python train.py --hidden_size=256 --num_attention_heads=4 --num_key_value_heads=4 --vocab_size=2745 --norm="rmsnorm" --positions="rope" --qk_norm=true --attn_scale=0.199 --bias="none" --beta1=0.9 --max_grad_norm=2.0 --warmup_steps=272 --decay_fraction=1.0 --dataset="wikipedia_en"
MLP neurons of a small language model. Each row is named by its layer, matrix (up: input weights) and neuron, and shows model dimensions 0-255. Each number is 128 + 32 x the weight over its row's rms, rounded and kept within 0 to 255. Numbers have three digits each.
Before each neuron's rows, "fires after" lists the tokens most often just before its 100 highest values on Wikipedia text that the model never trained on.

fires after: " G", " S", " B", " g", "B"
L5.up239:123118089160040151133151131097184077131166099126115130147183102099150123110115170132119077124112167135113122162118181157150175122149130128113114155149131053103115119112146131107070101139104072039173161167152118142105161125113134118093087107106143116162091072135145087108151099085191107117123150123073096116063135162101124160104079126138120146109067163104075153153168091156151198111068123159130133130126098141092174177107149194154160130127146114139163194152177110075137109082166174156125057139133082104115076118163104160203126121124106106075107143066142110150135127170111101117088096097053116116112145086154089122117096071125032129100076162098134103109138092109150147082128109075092170120170075103119170098155145072124111151095093126105145139158129139129151114143156125

fires after: " f", " W", " w", "W", " F"
L5.up167:153156132072142124171090121176155101126143125081145105107091055157116170156148097190118106095086124093124157123145166162141135101138145160137155091213164112130109132089100137112120100110079129144179145127079076119134090179180107154092145084136126085153163164155126093097085096086094123091129183253175149162112129135134107142203179184167158178105120104140166143130144128065098180180138065144108173137122111167121097127141173114168185133114149133162132139169112149165132125086140110195077111120117126116107100195136142185142102135134063146090140119117096123146089109079054095144073169124112155113132153029142115178101110120154081179141152088140159138118128170098120119104145084125082162108187124107122119148143112120136147165127158105107138114094135150101134101080132123

fires after: "–", " E", " e", " ", " women", " Women"
L5.up97:172124108091053130181134149137122084148147108182094136124123134134126150178156085159136089115101064172108156131078082178155139134059114169076117079156099130111144068117145131129120119107114129113124129080154152149129121154080179131093156153123180155150105191172103122137134060150121166054123105122115159143092107124175138069146130145105132171145061143071112182085156127159141193138187152112134168150173153088125117211076114133188127114107146165084172135176186068133122113119152127187145112108161144146090154159168103152197145055160130118196101089105158128130139136113109113169103110151124199103218146083136146162124118111096158188171120118125115133095108096150133147163109139149107120152145128181117159123134133089126121126176192137126162092146123120187090108164126142

fires after: " s", " dec", "ur", " st", " h", " ass"
L5.up300:161117122097127128114142122116144106128148185161085106096116133138145145146140138170135132100140139115106142115135092158106144114076102099081105117130198086169147165102164122167135037132104083117080144088142182130096128108099100101146211142129157121150180143091128137087081133164134160122102127100119194148103128101124123118097094143154187198087069114135189100135145102125139124118124105144170078076153112104086123141134143167118112136104152043049155140122158130180119088073171171146092060078109028179129111061178111171146074140101139135106134107146164112071118177081128092181058142130127128101113088092160155193126149181140102127150158108152138089100182174062130103130098137137133119086095139137130138166149058118125101122075111139111167090162105122184129129150153127

fires after: " B", " b", "B", "b", " Bar"
L5.up349:119090125187090138107140179124161150126089065123154150202155102138125101141101039119143087130097102096145190096104134149240110129118102096149158079163148140089098124148117158145132094192085114152166161119146096135110130087142177122190153141109111161219148086153103144074148160096077125110128164168113124103114146164114091147137068101104161132122134152116131142091156158067116141166174149115123174141138131152140126171100118152141173133109132146124177095173163121082168100129132145132100136153148079068153090108137125110138137042091152125084138167147116095182137093146091123136081105073093119142113136151123102121173093111106128135150078140087115138106118144138150138114129129048088116203145174167117137127108143075123109156152155187171109172182215149105156190074106126

fires after: " R", " B", " G", " r", " c", " b"
L5.up246:100152130181054099132094062102149124165117152158097125201143119116119123141117148081119102153134170107079133131122166080142138062136115100119108126136106115095131136177134105122112173221061102163054097177106117140177194123117133179162127117103125159150108091089105163116140117174097135090132169169084137100087123161106114201101116122141199102122076120121090092174118138094114103114119147128177122147172168122179129156124133186116172177185078110144136156126134121106140129103142119074119106160180057137150143146156139110183179140161153107082111167058116078148147099129133141127108101077135123082172106165126108200112146149174085105109118183161151129123077127106128130136150152126124049157051157106124124112143154100085146190200117171088159133154162147096169114127135114

fires after: " M", "s", "m", "\n", ")", "a"
L5.up253:073142128142161105139100119170121149131137182136117120123087117163171121088095103141167084167012111128162127080138095125154094123053089130145116076121095119057137078119072154142127090099116083166133122143173121109126163161151145193137109114084093149148079193133086119191123077187125109104123132188060107148102158143150101134109092131142168151137144132133162051102122101113207128153148136078080149097108087114167112130130083111136165154166088078132160173087137081164111083084134122105126116183214133120116145163117111134177148103131131098134138147107098128119152104066094093115105117141141111117110111148103131151119108136121107158138153165139119157144127143113143130157154098176087121149133096043096116166097144170136157122140189131079134129163179163068135153120115012

fires after: " A", " J", " G", "J", " I"
L5.up395:148104156123068125110120126158087142175124126147113111130113109135179114134120169155149126145154096114132103077143155159163145171119139120136165113118139141153124122173162132121102147193123091078085164083152183151160155106135087078171116121168049085100182116110086124116128088189105113129106084153130093143072071160164069153142085116139152155050077160150128089142118110152140145095142096140183120087209126139152179156110125164117167141116107174128138110125115097116118145132186164140135133116150016117107094185133109159189086100170136150094079186046125177200123121113083119110125150176130174079162126106116100139156150121103137121100073138101095133116152139158101147149122104072102072162185119107119148157172198085155200162175161098136178108114113108143138148157113143

fires after: "1", " Je", " J", "J", " G"
L5.up384:149128154113092118166154140185124145129127131107183136140158089139112122104150084154098115116109126076068135114096178094196149138102107140143126110150146132084191107129120165107104172176086119122157107104111200079141156127140116129113144142176070103111071094140165056111185113097160136087078097160116109188074111146129043121120070138100135122140090168156094065130181098144175173141111135093115125135150135134164152128104159153108139139154119127098182119187163085186130172082184096229129132127133090171143106111129128199147137169136116138117160147119159189136076075106132133146122127157119195098144115110143093157091109071130134097172174116126136095140137124143144126134150102070129138124083095127083182141133185078148173176098135126105159098103109048209173136113136102

fires after: " d", "D", " D", " f", " b", " imp"
L5.up53:142129119145147053089111071130151172168112149138094071114192187094071155177101108116163124148133186132141094099130140127156102098082136085128118103148128106147099128143138109068138155159109103152127163089149129078101149082116139144118144112172106058161116155150117118048080115157066066130118132114132124104122065110094087161150125153162156146123098123095090081135147160089188139176124172065131149102144072116183120079070112176119158109174127154100145186157130121106128111102195172134106088119105076214159114155129070082146101110138148171105175187086127098127088126100136149112141120167171142153091093099122116107135119112204098152101167062135091126129131093101094112112133155112133139077086158124126137172128192170093127155142105162080149071115149158108095184139162092

fires after: " B", " Th", " D", " th", " b", " k"
L5.up435:115141126135154077078107123109045112165125115109137115179141098088134135165126083179134107144090168109144140145101187191115131157088158122133113135166162093103088100125112130091106096116109143171098126090154084099086121128133061105200169108093100114165169095088096114108043111170106127116094104129174220135139139137179068113134177119135186169106108164121144122123117067087137173095111112130145161108176147157094094131121140148152152090129112102154191213140153143089108162097167164150078112130132085173121085147181134128195166113153120117098043138134160133142111113162144087133055130088153166170132118079104097132150129114150108090145128088127162093130145172105140203117119139107133121153098117130163162139146208069110151146158084098100216111126130134086117150146123109

fires after: "\n\n", "\n", " E"
L5.up428:088136116127149143162109136184113087156170123143117137122107107125175176116122171091137066072091129105086136127090120140118155129055171124112141118190129082065098098039133138154074122113069068091097135086127126128125172099129091102136053137132072116134127129140097116133136135109163094097109140155083192122141077125196127113140094133090121137163078136093177186124169129152147128128095151155159108121121058168104155149108141162152154125115094125124176143101157136127152107129159116171078119087144158116168102156110049084214133051084127158131089152127116139153073106123062142130079099141158125107120139087126105148103133133142162137159105113167185119148105127183097146167157066118118088108107113147138139191122200105096136193123212078125106121126123157157188124066109113

fires after: " d", " D", " G", " al"
L5.up180:111107070152118095119131143140090168206094116146139112189115130106094112105141142099148092124133142132151120154138160144128156150113132143139096190098144120123135173139131125125145179114160143145104193074139113041125192049063140131155116120154131078110136155153145154108097136179134106149104117170124114139077139120110102110080136186144157130094050108060088110174122113155106131133099109117136191149127116190076148141058089110052185152132195108110145166213125126086110121124231188121144110179151134109148121144107110136147158118108127176099055174130174181135107064096148152175162116135076122103099091120140095122128117097229117107122144141156171149096144139150109142146107101153073114135075106125134148104093130163120124158157130201133139126139173126108099144112079144

fires after: " W", " St", " w", " R", " Go"
L5.up410:133166099100127069130175121176140145132089078162168160123117161174114122150140098172114192230116149101148153116167147088135091169154138189087090135126128116125115156122129141110093075132099137093135123156135115146126150082160123109148160078167077120117119161130122101130101117174126111129128179207167134185103111113107120122132094112126156127061123112093140127133162106086163172173155120108096144119171125189173103160141142132124173137166115087111171102111082107157106072103129089111087111088155104140147111086158084135140080116090128070141153083105124137184199147037137072089079122090136178138126145183143096140146109114128105085097133065089169130032192117064128131155153098160096097146132111094096115164136081075109156143094130112166192124097111170129128106083088075

fires after: " D", " T", " G", " St", " B", "xt"
L5.up474:149112097138133107133135089160089130162091187111073142086090138074146132155120092148116190116124142131179118134144117131116182154090134129131116139128112093096142143135156141133062164146095109133108158122160159149047227069136085108193127105150120117194116126143130087098093096168101112046159155159154207110092096129173081150065048125129132171165126136167138145150165092130104121156131080129162133142162130134130125148116153134087221102114155124153115163152090090099121146092165118154074099139147098134117088131106141112151092106122084105088152128111079206126135118170158074044121124106159134157120148160161092143171110095165029081107167134135094145110120128179144150148142117067115091076119143120133112116179122101080151146168141172110151112106189100108154173126123092

fires after: " B", " G", " b", "am"
L5.up390:111124128086042139145095096116153040121158142127138087181152131087099133182120127166137078111015148074065053124120076119147139125149140104135118110162085113076157172148097149127049191121166159165139194159204144142117124108159145128118134095151103110166119136121143061114122130151123134119104150141108117095091086140102103144112067122138120118097141102086116071143124127104148147110180100193106153128142137150175101135146145113046133117139111197105149143148097115125077109114110103059092148172140078143152127132118108153167142110139083126084094173133091127103118126142082153125077077118151060112140133121118118127117106138201132128070172155118125094153152126093115075089141084084137119108099099164161160105147143088119109118171156191133107161142207148201143115109130099

fires after: " H", " J", " h", "H", " E"
L5.up399:181138128157131065107107184122127091089122160241051140133169114109118090094156168112166156091109146109111116180140111134181171165084071165163121065135110133123118136100178150146153172133071084146111109124141131104112139128114186097169111127116080130110108155149102123140175078157103092064145123152142172151125021134107106090103081119174130126085158180147123147109155138168163176122120129104154123117087148116117114171131132160166101078097157159142120147093086105122154136136160155149159172098133075182163123171145094147185129144123087123142131122069132103141140051095086132132160115144098129078134123170143095127122108107168146147151194142182150138136116126115143180190181158133133088087153098143081091121099180131104114166112141115085151156168103074197161100101146055

fires after: " F", " U", "U", " D", "D"
L5.up254:170134112077124092133140098189102112191089114112188071097124143152088182102146137152130173210169134100092112094154161126141104137108110121088108047138159136128079162144143141125118123139093096048161158111152161159092161109143130138112164109100052145144096163135128106122120153110163143102133166145148146095072121186179121136120123154111150123119145207157177095168143112117222167159106134172150103148129131114151080109084166147115180096138134115157101126118112097142107108139136121191089092134137104145108127116095062136118111109126162145152160164129108108107094106087114097035140095195154199100145120130116115087140124128196149165100172155165102134091155131140144137119139057080090114139159126143105124164123112129217132143175110126084181097127122086136094202154058075

fires after: " D", " d", " st", "C", " St", " r"
L5.up268:087121069149131072135116177206118147193083103131095140098131141170117118113162079150113174140110159132172157096198146157136151118117104131095171126139177112165120172166159088167155124149108088116111199160110150152088121122172142133141141112169075140105124134169086071058101109123095138153102171177125148135093132145091103106071093121183165170154138174126115029114112114119127134141114114035121112113119081175148138116113112091111133101100085172090144153193105123119166148162150204103110096073122081126164146093115059133112098076145080090111139151113115131120179125117103151074101102133168179122129186126145095155132076105165094105080151094139091131061106183132150082173181151137139124114073106072116123122149123110128157170149117131153162109070158115110143158092154117

fires after: " h", " st", " sp", " gr", " resp"
L5.up244:113183127106174104114118145126117101076130201152127133083149151130112144111129168131117142183106092120142132047065092155136071020102110132120120111100185126121159123056135082126131107119136119152091154149092165095138195070142125136100145074130108124132108103161164172148047098173118123167148159104136123127136074090171118135089088176122140135135141126091129103181185081124161145131094114128113116106160154154100111139104121205154094137129096123132160111148101084157124109024183195148086114128168129156174063157132099167142139130143128140143151148108177075157140168107115110150149122140082102122104120152118081135104110067183096149097132089106102145094122210121185132165138094144129088066080156128174159181107138187152123120125134144184141063153171141113146127128126092

fires after: " (", " T", " L", " B", "L"
L5.up373:091149087154100105137165103075152119169152124135100135205114074157167142114114130085079104133145148164096112091114109166115145141120165118044178130113101124086120059087179133157173160142129108126093084095148097101095103155111112155132172156092111166116183135123139149102196134141176153123124112152146160165167124150138098192106155085136105098162112127139153110150116060046100095122084139081173127166196103079126094139035157148156146135175108154191172162056160120083116130153149143143081125111133176121102081151123105110112110117100098104072170115145146119150082113142117098095059097137068152164156109142161139085153103133110090157151126139106127087117135169113135198096132134137134138175111165136149083210159118136127095157116119172126156142100089032151123089144108091

fires after: " e", " E", " ne", " se", "ce", "=="
L5.up83:152175125170101107063129135152102125062151161167116149107128148174143163142125130168092055187097068129114123134166064156128116169099148151105115097170159111056131093116134159139084138104114109081096102113112156103150168125148108118135061147094124129144182155114152162126131141130173146128159177128119120155127026072144131152051146152112123157094125153091145130112120072094135115093139156182113162132180045137160114134110087183126097128128094138102154137083147139132159160125113076156090140085116084159184128121131161161180156067150104114125168127084181153131130059101110133162141105067081156174182066155108132110129162132130111126148160169143141134082125087093148153123191112147154054126193079145116160158112143101086186162135136129076154072173105165131163086118131110